Weights of a small transformer language model.
Architecture: RMSNorm before each block, rotary positions, no biases in attention or MLP, untied embeddings.
MLP neurons of a small language model. Each row is named by its layer, matrix (down: output weights) and neuron, and shows model dimensions 16-207. Each number is 128 + 32 x the weight over its row's rms, rounded and kept within 0 to 255. Numbers have three digits each. A neuron's up and down rows have the sign that makes its largest values positive.
After each neuron's rows, "fires before" lists the tokens most often just after its 100 highest values on Wikipedia text that the model never trained on.

L10.down601:204117067123119105099151133114125100088140117133130100154114201104139091155147111116136068111093128083197148116113107132097169094117123165081183122115098089151119113138039122088127135084167196131161084092096163111208148127089134144110167098158118134180101108180145135137101078086137123096178156147122128168159159054142112145193182103084195137166154107141131136149132115154113165136140196145110112127166146140150110093100100165126158110115091127103120145155123136145155189154109134109082140131135168145132062103103136121174162106081091157125191116125152180127065163137112158096
fires before: "| ", "= ", "|"

L11.down130:068105059129098087140089118131076124093167106113184171084111154096135100115124146118095181129152216211165096107140149089128095135157144102124150085097122132140159129089108172160144103142097096125146111138088064153165182074192149183103104111114146111099162155071102133128110178142049154126145137128119097119111136165147180157234144157148130107088156121112126136134109084145162110115137146144105114090100073136147177176163170090159123171145140125127159102092164157166186122108099195130153155122106107121120099169104100139077134116133089159151152111061087172052079126098102110107
fires before: "the ", "by ", "to ", "in ", "his ", "of "

L3.down81:090083093135112093070101130133120127134178119124151091145091105118188196091117182160171170122144128162140128177096158116127150127133081159187140077151165167118162113161146118151145170101141091090160124120063150135119158183022105139134140147120142099206095113151160125152100123163085120135116159136124155158120118082176193154153170141109125120145146167080137170117144198124115072156160084155143193096121149063149117112161100091063158145127134153134166170096153099096093134122109095120117086171127140143082139129130108128060129183097094182138125069135108148178149138113133106145
fires before: "\n", "\n\n"

L15.down865:140090096117126115106164084134127126090054132204125047189150046143085085090122116074153115170122123120090100087076099112122137102120095148128091160100130151143123096143143102122137130120143166126104111146145154143140194120094161124126154114166102063135136071100160104063156165151119105085071182120107112152188121102146152135170148117155076063154138133092114084095119138085139152144086108126082140128096114124123140172053193109103111142201134088078100136129136148100130123154136111124122150124175150125118147159151090128113157094140139129117192164105090200084164103113080159085
fires before: "\n", "\n\n"

L11.down378:134099144147201117123139191145141114097107087099153142119153154173166086094124125148139139207101115081081188127191107132110153112066114112127190174171114133100157139111106123119118137108078135163124157080216157103126103103152133080154129092154065183174177149134091163154134139146083131136099143222152098113119111058171164176123156169140083060108111151153103097186108130147144141111132153134167119130137107108172162171134130155185125093088140082115149088068096138136116109151116127082115155091144146148155124127115133114111082171122155118179131158206140140078107104144099104055
fires before: "by ", "in ", "the ", "with ", "a ", "for "

L7.down717:144039078166126120187091157113132179134100099161120141146107132181097123137110114117123115109200113154119133137123136131170138144130177152091134077083170087134121088054141180135054133126148141071109114118114135101102149126126208111096144121154111020164168169149132031135200198146139068101086173133080134133086173142135159184123120152117107140132183162168129111161088131150157161075169144139083141169168107112097144141134152096154153122131155130113117147157163123153138100110107124062122092108174100098104120132096130148135053111144110168145089100136151125132121142153132110162
fires before: "e ", "N ", "ly ", "t ", "ts ", " "

L17.down83:143137102141134144115085174159132100110146137118094139098105099094110141094135156124136141188140111136157119124155167131140168096094175136128158142122111114153098102119129150152092091104141075113121172094112148106146124128142150071166114118135045162094173136091121089108105198090133193106170143113142162141133120158179161070095135148065086080150119143080160209164132101161148093157153120160117151029074160154158150149132052069125132177183120114095173142139110125142179143161154114124135110105099132123132069167166149176086123124153097140177147084116149186153127089155092109128
fires before: "in ", "by ", ", ", "on ", "as "

L15.down364:151138080059063163128200168108113160126140127164118131116155084123141084180132074096130182138073148139134079199092130168146133099132170139117178144102102192112087112138088106179104150109130095134101093083119138172079093212173112150145133151181123093105132180076163157079081061122061095120138152151154113122159089105163078177117073137108116113152165179187094131092160131147179149134131120138171127127188141138142111166123097100146138156087125135127139129146135134125098116152134122124077149177118086106087105101159116090080163141099132074160174169176124132162165103115180160092
fires before: "of ", "in ", "and ", "to "

L4.down323:144213154117093187158123157067153155065142090079101131094176141130128082113129092158170111104109153129077123107109159123128163137133111122085096202100146082106131170134081142143166081152173109182098096180112133106086119109151119133160113114185148116150156101091125160181131108100135125098158118122156141131172146142099227137170089115140215155111152146072131139144024182109143096157120127113146129166107130137133086138089090129182134098120126134212076140097131119128095113050089118128100163148143182100121137179096118122138156111127088119150142095124103153175134104152110126114
fires before: "ment ", "ing", ", ", ". ", "–"

L17.down805:068104147153131142102144152111168126220140195134109152134130094054112191152177162116137141116170102107084088109121095126107138134103184157116128046150154168101158136134134120127167179166107152154137164112142155116115079093147154181142141108048132106168131078126118110097157109135115122114162107121146216161122152148137162110128149145121096113140132140135153133185109131179137141160107158083107086186162128174108185124129141157108073121145161128136087118144092095160135087106138113136106116157105073140183085065104162099132145165125162109125088128069153118055100096145050135111
fires before: "| ", "m", "m ", "(", "ion ", "st "

L4.down506:170197117194115110167098114088099123092099166162129093127145119104135157171005167141129072135097173145132150114104129140127150098157126099185118131114169156123126132149156132081120173058099114177122103155140108187133152084125156123130114095151134111190075061110161143106096150092091203153133102108124124147114124143099090152090155188120078088115112175139058127095109141061100144160122091117162138125126171140133125176124163163125130154165129118129124140191123129147216168094120155154129138123124114149125189128128129056138076155124090159129138142078075102169057097115106080146
fires before: "ated ", "al ", "at", "ation ", "d", "tur"

L6.down58:151164122095094140122079102122190118125105094128133186168098158149121105138155126115179152090088089127172155146066131101125169073147120169111163134098124159133147076131087119084081097095115120159118128087155061169133114161101104137148148090156146174139114113118158115110160128112089066115089114118112071072193135100174124134128123052171182119192150099168141136103156128122115173117107153018141130143134130107128122122136158059085118125102118137123091132135135176157140112101107137183047097114109141216131098035099149104085160085141109181121120154137159141109131132167102143118
fires before: "| ", "of ", "|"

L15.down132:102120146086147139127122098091071168124148117175163109145184101167159144123107129147155091074130083146090074121050096108073137112139131082123156120138112088141099116111116110127111154155181149128084156110140122139139117132110159155137132161185097112166194134185146101137111079140052102109175135175212173170176154131142087107088123192131059140067180122152096161128066148089132199149107138091062115136164078139124138067108127077107155156134176165137135126092095111082110143118174088132105131131098128103102105151100172089108142163122096132147130112157155154121175073133183077109
fires before: "in ", "and ", "to ", "for ", "by ", "p"

L9.down384:183150127160163125112129138183114095115118149143167140089154134108117139146123076125170115128121113161040078070110111124099120129085072152168153043178152168059173151114157139129125158117089146137159078171148145105102124105143112147160116140095097110119168163134139103136169063107113133096094125113160192131154172189065212128120154081134120139135087085138140118123133182116101095142123105094185152175185112138167107028115150149115136130173108115204120156093154105091158100113103112096121115098131110189149148132184168132088142094175121116134143097182161094123116112151106156164
fires before: "| ", "e ", "e", "l ", "(", "of "

L17.down400:121146154105148101133058035186156100181135162142185099139155070125094133155135131156118118134150127179094104107109130068140178111097159135065113123095155137098121094157142087099102150056146138106117093102139135141143167145081163166086185112115156117089188101130119103068179122131136164161147113121147158127172146058136107134126187119081131086104147123113098120140156136121118134188141108168089104081071103100128148107101135167102116144099104103144102131151187141090152092158177086152123147142122070151048140104152120072128133116146160148175101105140062193086162166102031110143
fires before: "\n", "\n\n"

L6.down331:182127102100158097127220056144123085129172111139118135068079168102139129118131150085115154180144157083167095146051202103125154149172145169137136117088126193112145137174182183103119158142083178118108182101093131107144082124121132139098115106099126121157131113084144141136115085164116047110176126127145128129084121128114084089165167142156179080172124085163093140113138075129074167120154120084170086140132149113101162139069130104170090152198187158126137082108160155138194046104111070094157119159201137119140086143107101105136147135097193138132114149139122099142142125153157122127
fires before: "| ", "|", "it"

L15.down481:132178159114112094071168169091113147178064161073083139080141145098105164124213071161109139116122130145115073070084134146099159093193129086138127093054130160135185116139168131084128126144154142138099172174156034171108119147111216097136133119114072103139144099134079145164093130098137166164096112158183104136197117133131177123144168131107125123079101102146164130081140144119122125182152154120130086116139101118123167157065146107106097096172160099133120090133136103124161129109105098104114105122161138117119162158125158115103119132139167092143081188156162093089140118126076203041
fires before: "of ", "to ", "ar", "from ", "and ", "in "

L9.down7:187184143073149129094106118141134126168124078087129090122159153079129101120098133118169104101108091149197131123145173194139136126120101118182172052107124127113085137155150116108111141117163090135090117110179111138111151137165104161174125098110193125139150121156124145124159103186144077063149075149182179100105199079083133094062151159141105187087096107097126148142132112096145126170127108151147136168168141109118134112110162118163136147116092114096217165166102142116145120175121125092115108198086130081159131110046172102127131050147089047127118151142120146117104165138132174179
fires before: "er", "e ", "t", "ern ", "ing ", "er "

L17.down698:151128088173122132170133072240115124091115136135184137109087151129015163114132151095069152109108144125142166129119110122170086132093150106100167141097096121095188147131173169177129128136132102137136116107163130092115143086139137092141119114162173171080157149103170120120188097126161141101131149154121109119142157100091158166176122142135200158162144108155064094112130157151113114138144165089129176133118141145162153136098098123102134148111163182156125128128133066079143105124173092168135184133099121144132110176139125146158108098140127144169151118070045124062181116105124111075
fires before: "an", "a ", "a", "ia", "ia ", "an "

L11.down731:151191138145097090114146141149148114122175171141138128207089115169141128126144112136150157060095141165114076202112117118105094089172105128170115130091087128130140099152162152129134151102118116090102161116138135128131089147098137152130167155175086158123168091201102118129120090160166118123160138154173130170164134123224099101123203157164085164066133172143140166081131085128149097119108173184187105111058125105124130128124112114118195079142076125161111158162143192088120156095088145158146071126140177166111131126179131203102116124080120104126175125133118127133113158166182056110
fires before: "\n\n", "\n", "is ", "=="

L6.down784:148122130124101118136105132197121148082144164151094138111137161093156146060107140127223076114143143146126155165120161107192115089143143124130133166057100164140078163150186110185096082072120094122113119129137072114160149178140167129123189138203062124101123197137153143189097112117091165098091089122128074125137111185102066098064121168152151150176105146139117101065163152145094161145092129089093136137187055134151129105173104114133167085131116145118148084068086132164126192091057078142103167144151161153130114160123148107128101185166090111128095116132091094120086144125108166113
fires before: "am ", "ed ", "am", "ing ", "way "

L15.down667:198112079121105132145145131070112115121154113187159114180123086141129084175041177135092127138089179113128160093121107149132129144137108109166142119093133162046078183084111149138159168150119122141092110127118135119068145170124113121164106104099058128120139103098137131119148119146189140092104080053138066180176124092155125152106197153093171124149173127105183108127185142168142114103178141207150142163122149106121094154118140140119112125149157133106155123094169158132111199113082123162061150154160169143101129185136128195177153154197142097119111204146128183111153094111152145187
fires before: "with ", "to ", "of ", "and ", "in ", "the "

L10.down408:151086116127229124114146163142151123119141195166139153097150154160064152145155189130182115156047124170162182101176149178133140101157085141111116143119116104181102149087142139122129131138059150101143175120139160146104094094178138125106150193087086102143135144143153158151173120113154132134126163161116145153093132144083149123118085151143133148157117170086167169110085130169106078169146092123121127179118134093091112136101156042131189075110124105168124130147155124141151166121132179091074135154118131147142157055146097147113140162140084138091090086166123189140190112150141100104
fires before: ".", "od", "ed ", "0"

L4.down30:125101162160125110139121069144151106133178134129120070130152113135174109141157079163165119164104130160127049156170177168122142145123063150148167062126100093107116122126066118130145148110160166095131068136148097026130095133138126183108136163164188189117130152170087128186140089190045108161176149145131127063117128119171162113125094114134128156186132174150070178171107090119129113178120159049142166121130111136146164106168126144128130070093135116185087129156114101148109145109130121145097111136126080134168112145128152125156121159119093097167103130179103104140145083112154084073
fires before: "| ", "|", "ally ", "f", "al ", "s"

L6.down171:120141145130137099177135105158172142193119187104107064131082084077114152088142133092143141141136111101129102186121152074129117106140099102066113128145186124128150147123192162157121180138118140087074138149169121122157106226133140117091192115118102084138181133104073144142102158179165034146144117141153173160079143110107097116077066122131167120129098071150136082139134179138095088108116088110143121076162097126119167112120127144139205137155146162086149128119127151156125166150091119122077154116126159116139156137121146105148083150103163089063122100106158108145122137160186152091
fires before: "ing ", "ed ", "e ", "es ", "e", "tic"

L6.down432:027114167139110160142085135123125131104099158147111179167158119108079145104115091137143088147134158133150149113098076117139055135148147131186128130095142103192135110128121141112112160117135141159075137160132133187146133182115091137108183114171177104212164154131074081064166141154132164155162128138141131121133192112163144144064105156105134097141139082137115140102146135118147131154171131109126178117134139158071104167080137101125180123179127107177176120086096154184154065104105073150153145151152075093116148132123095095082099085082156116090172183099127133128086136148126106144
fires before: "il", "ild", "tion ", " ", "t", "ted "

L10.down843:129173159211096145166141110127090167128116108153168145098143099092177155133073155090140134143188127135166127110167131118116091147151089148048131146119120120077146106144165074098106169159102146098149113182185089168193164164080059119163085118120106117094058115135124155153154090103093133137123109090182156132097111121037105132164119146150122148110106146106127155090116148086096034079136111143141119139078137162150143109125185146139098132203139143156144217180145173101126108130057121129136159103071172139111166096184192153137104139149151184081118082128170126131121128172137145110
fires before: "to ", "in ", "on ", "ge ", "the "

L13.down170:126140116100144177161140156118123158102130104171114158080093107141118161162159106215126125094137111101125085090205107122165123137138070127118097092127183080054139158122162110166097160134092138051120100159089076163151100086125145155142123104149163115108099115166085143149068118110155194142115123135143124163182143140144132083142122161150155115108085085110197065100119190142104097082116117152120084133125180145127110153157144128123091126137183124089128146100039132179147170138120075187120134133096154124145104126130135120062139116096141122109108117125133156092110166186169203111
fires before: "to ", "ous "

L10.down122:113103124136120148086088126180211064155168097123123070180102162098125057167108163163068128111138140104103091088125122097181074122109112154112091153131129112094114099149122167137118146089139202100123112177193109137138115149193068184093139147126144090120125125164134130178082129148129091083186107111142124075103081141106155108123102129160152113186059074133141153165095156079134111141140157145127114173160162128117154110110072089163101164102091160121099097051151102081157092136096100107161135107126114166099129120168153172084161112166100131136126121092159147184156159155129111170
fires before: "| ", "ese ", "ish ", ", ", "e "

L4.down222:085131123167124096100121147089088154106159100167157108164098095118148158168178151143106077120185151168180157142058066165107125092146192142145152094100137165070188162108199113164104112108137122097128098097138138160158113124151103160124127145093127093165139170141064078105187193116098155148120163180074121139152140135094098128151095136086111119145153132204169077156169173085159102196132139084153131170075201139111136167161138087178142120143142125164128099216083161179165141110154120143145169125119119118101130142132118144106126156139098109123136095169113107204106122101124115115
fires before: "e ", " ", "ated ", "tion ", "at", "ted "

L3.down317:165153131109151153194070057100113128111108155165092085125158134108202064151148103110101100140163136124119133128151113068095142103176103153185068131075158122180103106120159094124125152167207123141126093120102184116153136114171136108132131101106125053094111179147175117164137130127124074089092148065139085080174087082160110100086119189133155182166183133133120129112120170153101085105085125101078152147091159152084122184139080117162171123168092107155125177121173154151082125085179106134146137086167140170142157128106123135064114120141126189093135094136142117135164115094142105146
fires before: "n", "ad", "n ", "ned ", "al", "e "

L10.down205:169131086110109134099138145125153141138154127114108149073147148148146099095184100134147133147131153119109132115114090188171110146091049137103089149103083116069147072156172121108166088114106133089101130116120128134114167178145101111135155040135105118109098170097145089167112125168133168181178179168124071175093160130127091108197124082132209111163159098125139106152051126096154167139167128114149157124104154148172150108122112166125102112169094097167156192127166127142102134108171069079130139126111087157092161188101154176130112170104110101136143115123079074127177107088104120074
fires before: "op", "e", "ia ", "ian ", "ia", "ence "

L3.down123:119139070119140167065133128075147088138104156140169136154126124168101176136121083162178172164157119120154124172086114106097113089094150142134100126090105119094096137187136164153099168133131093126091138125153173104114140106141187172123168126102125118176171149201131079109027117158150137170143187197071150157101172100202177097193129167133040162178133165102158135095143142095112132125150120138064181104095109091115160155048096101108186128107147134069115097115133156135112144104130081118130119129152163132137070168110142119144093116141138133145111125203058136106119181160155138168
fires before: "\n", "\n\n", ".", "and "

L6.down195:132151078108151145111075055121137087109092129115130093135169148151109101092134174133088171103137160162069053074117096147114122119149091106110165168106194135099119149104114134129083090147129113177152082164136135106112114090171152165077098160213177115143132135123153126093121179126125121099120149132083110101162190176128170125111101126187113130123092117160063143157169128160108120094123128086143078153121142179131122116129099135147115165110112119212086167138102163130136125135125137158152083161176144133127148121129163072104166165191147097077152117177130097161147085082181115161
fires before: "e", "k", "a", "e ", "l ", "k "

L11.down581:127124115082157143132187049130132070102130132163138174112110140099158124147073136091131087153113107124118124126153167124155176168186122121120154089167146117138145132117111147119107114074063127158144186149147094120170092146118094135169104112106147117184082126124119116171111129121123081150180143117113054083151134160229073117122150086135116147174158141138140085148157147083105089099143016105147158190132137087172121130128168111116143121157115130114165143083185136113101092137145172171181097063142120157132083157149104145142140112168139170176183138076148030136098112196167152170
fires before: "==", "===", "| ", "The ", "== ", "In "

L13.down759:121158139115156166130157138103037205087176153144106144115098090103091142082188063079122093096167128118065108090123159160176152115074108115102106088079124072186141159165119158133143127168168090141151149169116108124151180106127139138159110158130130113115159140100143086102228119133147076146133167152123105134103095147155153116143139173107094095111131137108154117128115144110160157144163162095069088087178150152152094167141124120122088075118182123116138120071095183139138159138085087106129159120126117090146073086084089095141138112125124105173103092125162136174136176115120144096
fires before: "y ", "y", "ch ", "ard", "| "

L9.down780:146108074170182125153153126105137146129122069164153107126115083132134100168090131151098111195128168186097098110135101056098127129095103108136201120101150145090133171113107138179113089146133107102099133116130083170099129159106149171170133139147123075109125118124130149121114162147112154090060147140152160135111116158101174177073150091115184169137075104143177182120159149051119133190109149106122125166108122094089083114148150093093147126106119069147071124102114185127122086095140173129113062102127161137129073050154073128131114171079131145156187165118163057157168169124165181158
fires before: "e", "es ", "es", "e ", "g", "ber"

L3.down122:163095040156104099092112159077149091136126100113174110148156174119157131140111208146083131102154091098094119126166181151073139105158139125109104153135096161089133134159115100095121122123142095214149150109110124146172122103053145089129102096146196146116192146160147187171144086124150115092117105141129150129106128115149162175188125124086155076100184167159115137175081157138073131068147150091125117144099122114097124136114071143171124112127131086141138148061125105160109154129079092181090146105160104135050126097084081106142135115082101099173155157145147127142138103095040128101
fires before: ", ", "ol", ". ", "ew", "ed "

L3.down125:047159145116135130109123113110106123121128124101166153155116131152087118190099068156128054085116162165201113123154168121112102086146076120122172150103134151118115115190163128133148177162185144120134148115178164105159077171132135117171150185124136119097117162163022108111130147130123110120153143161099146056112165170100132147089159097123152086064092132127106152128162126121100143108054084072157098102075127127100112174138104048101143169105152107093086111138104129127100143178111157101116108162157157140079096176155093132092102093145092120062190102108194193133107112056140170131
fires before: "t", "c", "g ", "g", "s "

L17.down505:133169141127171149105074098108131121127082121115140075055128087126135144106143121114134144179141078094127144054119105085167092102111119098177150191140146198080061136132119086093119137098105194124133109156136094125090114181178130155179106086091064165132089127180182123100127133121126118093157135134173137138146084185167184070111138160192130160107095140161088133129154185116148101100136146097151171124140129102136190105168058146127145092125163097105162087112046098136159130162110118106144159108113094172136093140168108121134109107130112117177164124178118167166192126052137135077
fires before: "in ", "for ", "and ", "on ", "to "

L6.down215:108141113092119119152083097110092158108112148102106078146091115099110148095169131141118149179080165129156123102149140116166135161083138137110147105097104096177069181113192116128118132125138153096179109121116115076132094084136140162093143158176113135117093161188075071066144140099157133107133083138095128159135130136196087175108128110119162139166152146128137169170160089100125156160130122097145090160141194211104083096087066136202117181118142192153139134188100126151173154146118122175110148132141106125112106133162136131186126082135146096182111068108116134154131140106224128083
fires before: "b", "s ", "201", "er", "202"

L7.down490:125133166141145126056156091122103147136130040120119097146151122143102166101106122142134165169104090092123147147155145102106113139159141102124149080090124164118161112150127152112098123148106149161148080158064101097168119126179062204131065137104115074098085171071104146100152148158232207144145087075105136087139155120139111113085080141162232120103122159162186104134138097056154137135115137106150158135080115130120156101154095172106083136116182143146091109162093126169166161162075103089150149111095124160181110129126122077106122125078138118134146113127144128165130149072144165155
fires before: "al ", "ated ", "k ", ", ", "at", "ation "

L3.down821:093123132064119141154130158115042114158136080190126142119154149151118101159080105134168113147110120131118131112069112103100213181160119080169126177184216186131161100105142174097128110110118140054100189143100148194098097141186066128099173125105129092208119177113104112129098099158121121079139182140132169146133126106139112007118125079118110122161125108117115184129132081100140126170112141134105127128081163107119125124153096096119095087115126135150156125124139121139124111087134068118110077116225117122152086149112156119172118103111155117130121128106132149161152120124135180136
fires before: "es ", "e", "it", "l", "l ", "als "

L9.down659:131132134152133150151151113130094138059120142189107117134056140107135094087145103105150138125128126103139064107117117063150103175158128163089127062086144151062141135095120106129096103146171125184082132137131142131147109118107043121179106145163110111131153136133131133124168112077125121125120126106147163116140114083110125097132163161135166113098116121157093169129127203169141223151101128113137145138123169162096164190146108095163106209121117154190115098096138118224130135186118093144107220089133104111165140139134127123165123120103154125138126077088194225162090211114156163106
fires before: "am", "am ", "aph", "y ", "y"

L6.down533:133102071113136156087081147138098106141089148117141189074117102100166148108168091150167134085115100130140070137157129163147168163127152123120152099124103146152133219091130103106138069098115154139094121137129125063119116128162084180098190067139130099168124189114143131162129130136128096089113140154158130152101154171060176116108148084124136095039115127102159111105182106112130132171137147146131133081130154198148046103133147097117086180139129098145126163126138130158151171122153158099069129140177125094139090140113087152110136073124057086116123180090190109166105113149155081127
fires before: "er ", "e", "er", " ", ", ", "of "

L15.down81:152142170157146124201120116159141131151115113142222053166113168156162148105133133150112055124100061102112152097113140155113170161154099127154150133132076129183099110063107091165132154159116113084120074151147106161140148144152174128096137155157139164189073129147169135111093164182116216110185123178147153147094109184081130147121109132095214168123146082131162154106102119157126153179152127174149108066155176117140163145128114121154124084067114132053135094211159127122142140147130146103071128115105145086125121105129169081111139110102126115103182162080165127102112154144083100069
fires before: "| ", "|", "ate ", "o"

L13.down189:124104137124101118094145106128109133098155099151120141083164142148098124106114102137158111140130214138139061109116124108111133086171182099070109134131120158129128126145152174147179134037122088148142171171086110123150148090135142128159111165097151156106080103120149133111117165089109133147088157118116091134172123092138137143154139169039215110091068077159129115141110154132143103061134142132083113158093150111100083122136197077117179077111129138172100160106126194118098104174114119116040129080155070147161127160104182147148155101075138125083141134094160083168072147121137105102
fires before: "ed ", "a ", "ic", "to ", "ice ", "un"

L11.down121:171109160100165088097124084077128192207196138186139138154178064078077120144088131143117113099085133105146116130181104097133129063156153153094092125119173140106138083118098150127058141155148106081128106078112103213148120173158068122109115113084142135146119158138121150135136096080062127139130143167183098124122120147154136076125104140089098087108123132143153143178050181133135142137130131105119118171089109111175108139139182107174062130130101140172143129146127130109102169134090138146078122181129148127141160100106101092117172139115167149147114121182115143209085088131144148143
fires before: "| ", "o", "|"

L3.down281:174165078160133131118118148095129124149072072147108102058110129142108139122098143130147137145095126144103114133134174135164073176121150119146103174102146169129158137148153103058127086139123121077177125112132108182195097098142098203092090176157157151161124171179131130101067125125070072152147111150144119102178146103154159166121165205086174050110098071125174149140124164105133210103161141194139184178147172192125105142097107168133139189139141151085149160172135134110162135121135124208078121102139088102080149144125150138205104145188142132138138134078119127143143160153100081158
fires before: "at", "201", "==", "202", "ed"

L7.down765:151142181117159062129069060172166096163108134117139164132111112164072057139139134080160129141172124191152138126125113111155132061079099139164140165118136105130126047180064116135141152148186101036106134114146116098156144128062165183144125139106114131094104140135171118113158147125140118166129159058089121106210143179212108078111108151095130086148102125093111091131083130156138138156151157138095193145112130130186105088124148204131153133093136128111168196176148140155131160129128097130145126087153092122127118105137084136132104112138131127056135109124117129117130100112118073064
fires before: "\n"

L11.down89:144105136120120110128100131090135139071116118125187146150174148201190134146110106112116155116130120119115084121141135115109134142111173100180060163081174137123141123121096145154140124090144142148135141129086127136133149186214135129165122084164098142139119149122106130075037072066090147185167118070124169121093144058140113148060106150113133135089165150114184179081159144105111082139100129135108120125098080124057077100112151147077173086105116125216144059148106122148116116102129101111127141066147135118161132144094121116144167109112190121138120101124141082125151112107112124143
fires before: "i", "ice ", "ic", "it", "l "

L13.down290:099129113145107138137183126107076102183186142144164098177123070137146124179126133135100073153080146133100132078124153175097105141131114089170183116155095136086115088092151144143149200131162145141142142139097132132081099087114114155129154109167121183160189166113080103091120103077125036145088099123143098139120087111129169135055164131113133119073110147104119116100111181160126124096106166173092164157110139123115187159119186096103119120129131156101161185087199180143167106157120123126102192128094128156094093185141146109136126081165072146124127116186115134104126169145136141125
fires before: "with ", "to ", "that ", "in ", "′"

L3.down615:152114137101123091103151183187141119111074111063169133163100120131122128113146139152161123202171143065117124171117091109085140114167138081133148131119095118116112121165148201183138119140102123104112109171138081123112137126156114143121082113102074156051078124149086189087074153163086196128181080072151127080122152125131130073091102153137142154114190080091087116117113145116154150114086137169119141181150097119099163128117072138116095134131136087160101198164055113127108146134203085114116102109153118083120192127155109154124128123139158109120067084160088075141100131095145172093
fires before: "ity ", "ated ", "al ", "ch ", "ity"

L7.down363:064119151121105134088121093107111167100141079132151160142092146137095095148077117105132116081124100180083150108163143056146138087132147152195142140124126116109078138158152071138087130064154092155105115104175088133126180112137104127177116163136087100098106108092110140097151127141117128198092128177149124138166215118122155056162087117131122140141120079138143145084198137151162147149089132156114086127064168190145117127085090141148169122154124151144148155074155133156107102101114122175081163129187131078100088120129139168107145102098147158183164100076086116165124135146165192091
fires before: "ic ", "ished ", "ish", "uc"

L3.down520:130148080156092198138134150124113174129095049076076125090148119113155166134148090126148197173149109097153137109112151094159115149143129158180103162126129085109177178103115081115097148158091153147113099129168128202102183079178089164173146150111163130158166133108115099197112092103154150110118152137093086123123123097172134152060104170184143131098134115118138119102118110096121184161088132104161131119110114119065132124143147091137111158151133104201124160129077177137095138142120083039092143168147143072124111087132065098120082139018101176172100136127094118165134220139175120124
fires before: "of ", "| ", "in ", "C"

L11.down346:071175122192158115190131110096135101123119085120104119137141131137070140168149088133078151107142164102125147102147108145095169121157113108130101122087167182092189100164142100175099091074116154094081136141083079161150170205155158147169149080131111075095147157148129136126115130123156089141040143123179131082128170135103096110119124158187157115129078130075146162139152132155200136152121079086141209183138097162085138071154115135155137176167126158102176143143142188193166112152162092150092091147125166152175142130142139171043147140121137113146137105151146116122075107129141128142
fires before: "in", "is", "gr", "to ", "el"

L4.down345:143094109093125117111171051134125155096162104135072154118112152106094168159137136143145152143106150145120163144137184145144189118121126109098155146094137128138154176118081148136021183124118127079095155121137164199101075191139113141101130083118155160117163152183136091175195132197087155134126131104163150122091165113153144119062108138094093128076149210128138142165135155127149161154174113067161155093131108101078172061118106124154152126199139098132142136178089184143116143116063073119080130150109059148127112111105153169152167126072105086174180106119138114127110099086107136113
fires before: "| ", "|", "u", "(", "C", "el"

L4.down410:117155129112122183091115135127195177118105166106143121132095114076093126058150085097169145092088166112150102121169164089127071124131067117136149132144129100116085111105121122128138139169191118116180165055099157088124155126182120096139140123114104104103121138110151161176111186176139120167147053120170101083153188116105075148068084159098108158120137178128115164162112124095100119103116121168162109157083187096048148118080089118109133143129115155139149176137126093161090154144145122139169123084173109120064071040137070107141098154088167148196119092153106108144111118120133155146
fires before: "n", "in", "ned ", "n ", "ard", "it"

L17.down700:110131130140087102147116145071116126154113145174133113086126136142106142127163163100125157126165175159103106129128145118093128084127108124129192074089150210097153129095167133100140158160082106143094057121137113152117108090087148134074115139195126122218154111142131133138169148119134176098047126125135164122120170159140164138096078127073115143122125152109179119073149182073101078121142208163131171153138120178102136061133111124077175126106101124149131155146141126130129079127146105113158138125176075119073163049157114133103101150095114137034147099131141139134202147094114160197
fires before: "\n\n", "in ", "ov", "g", "u"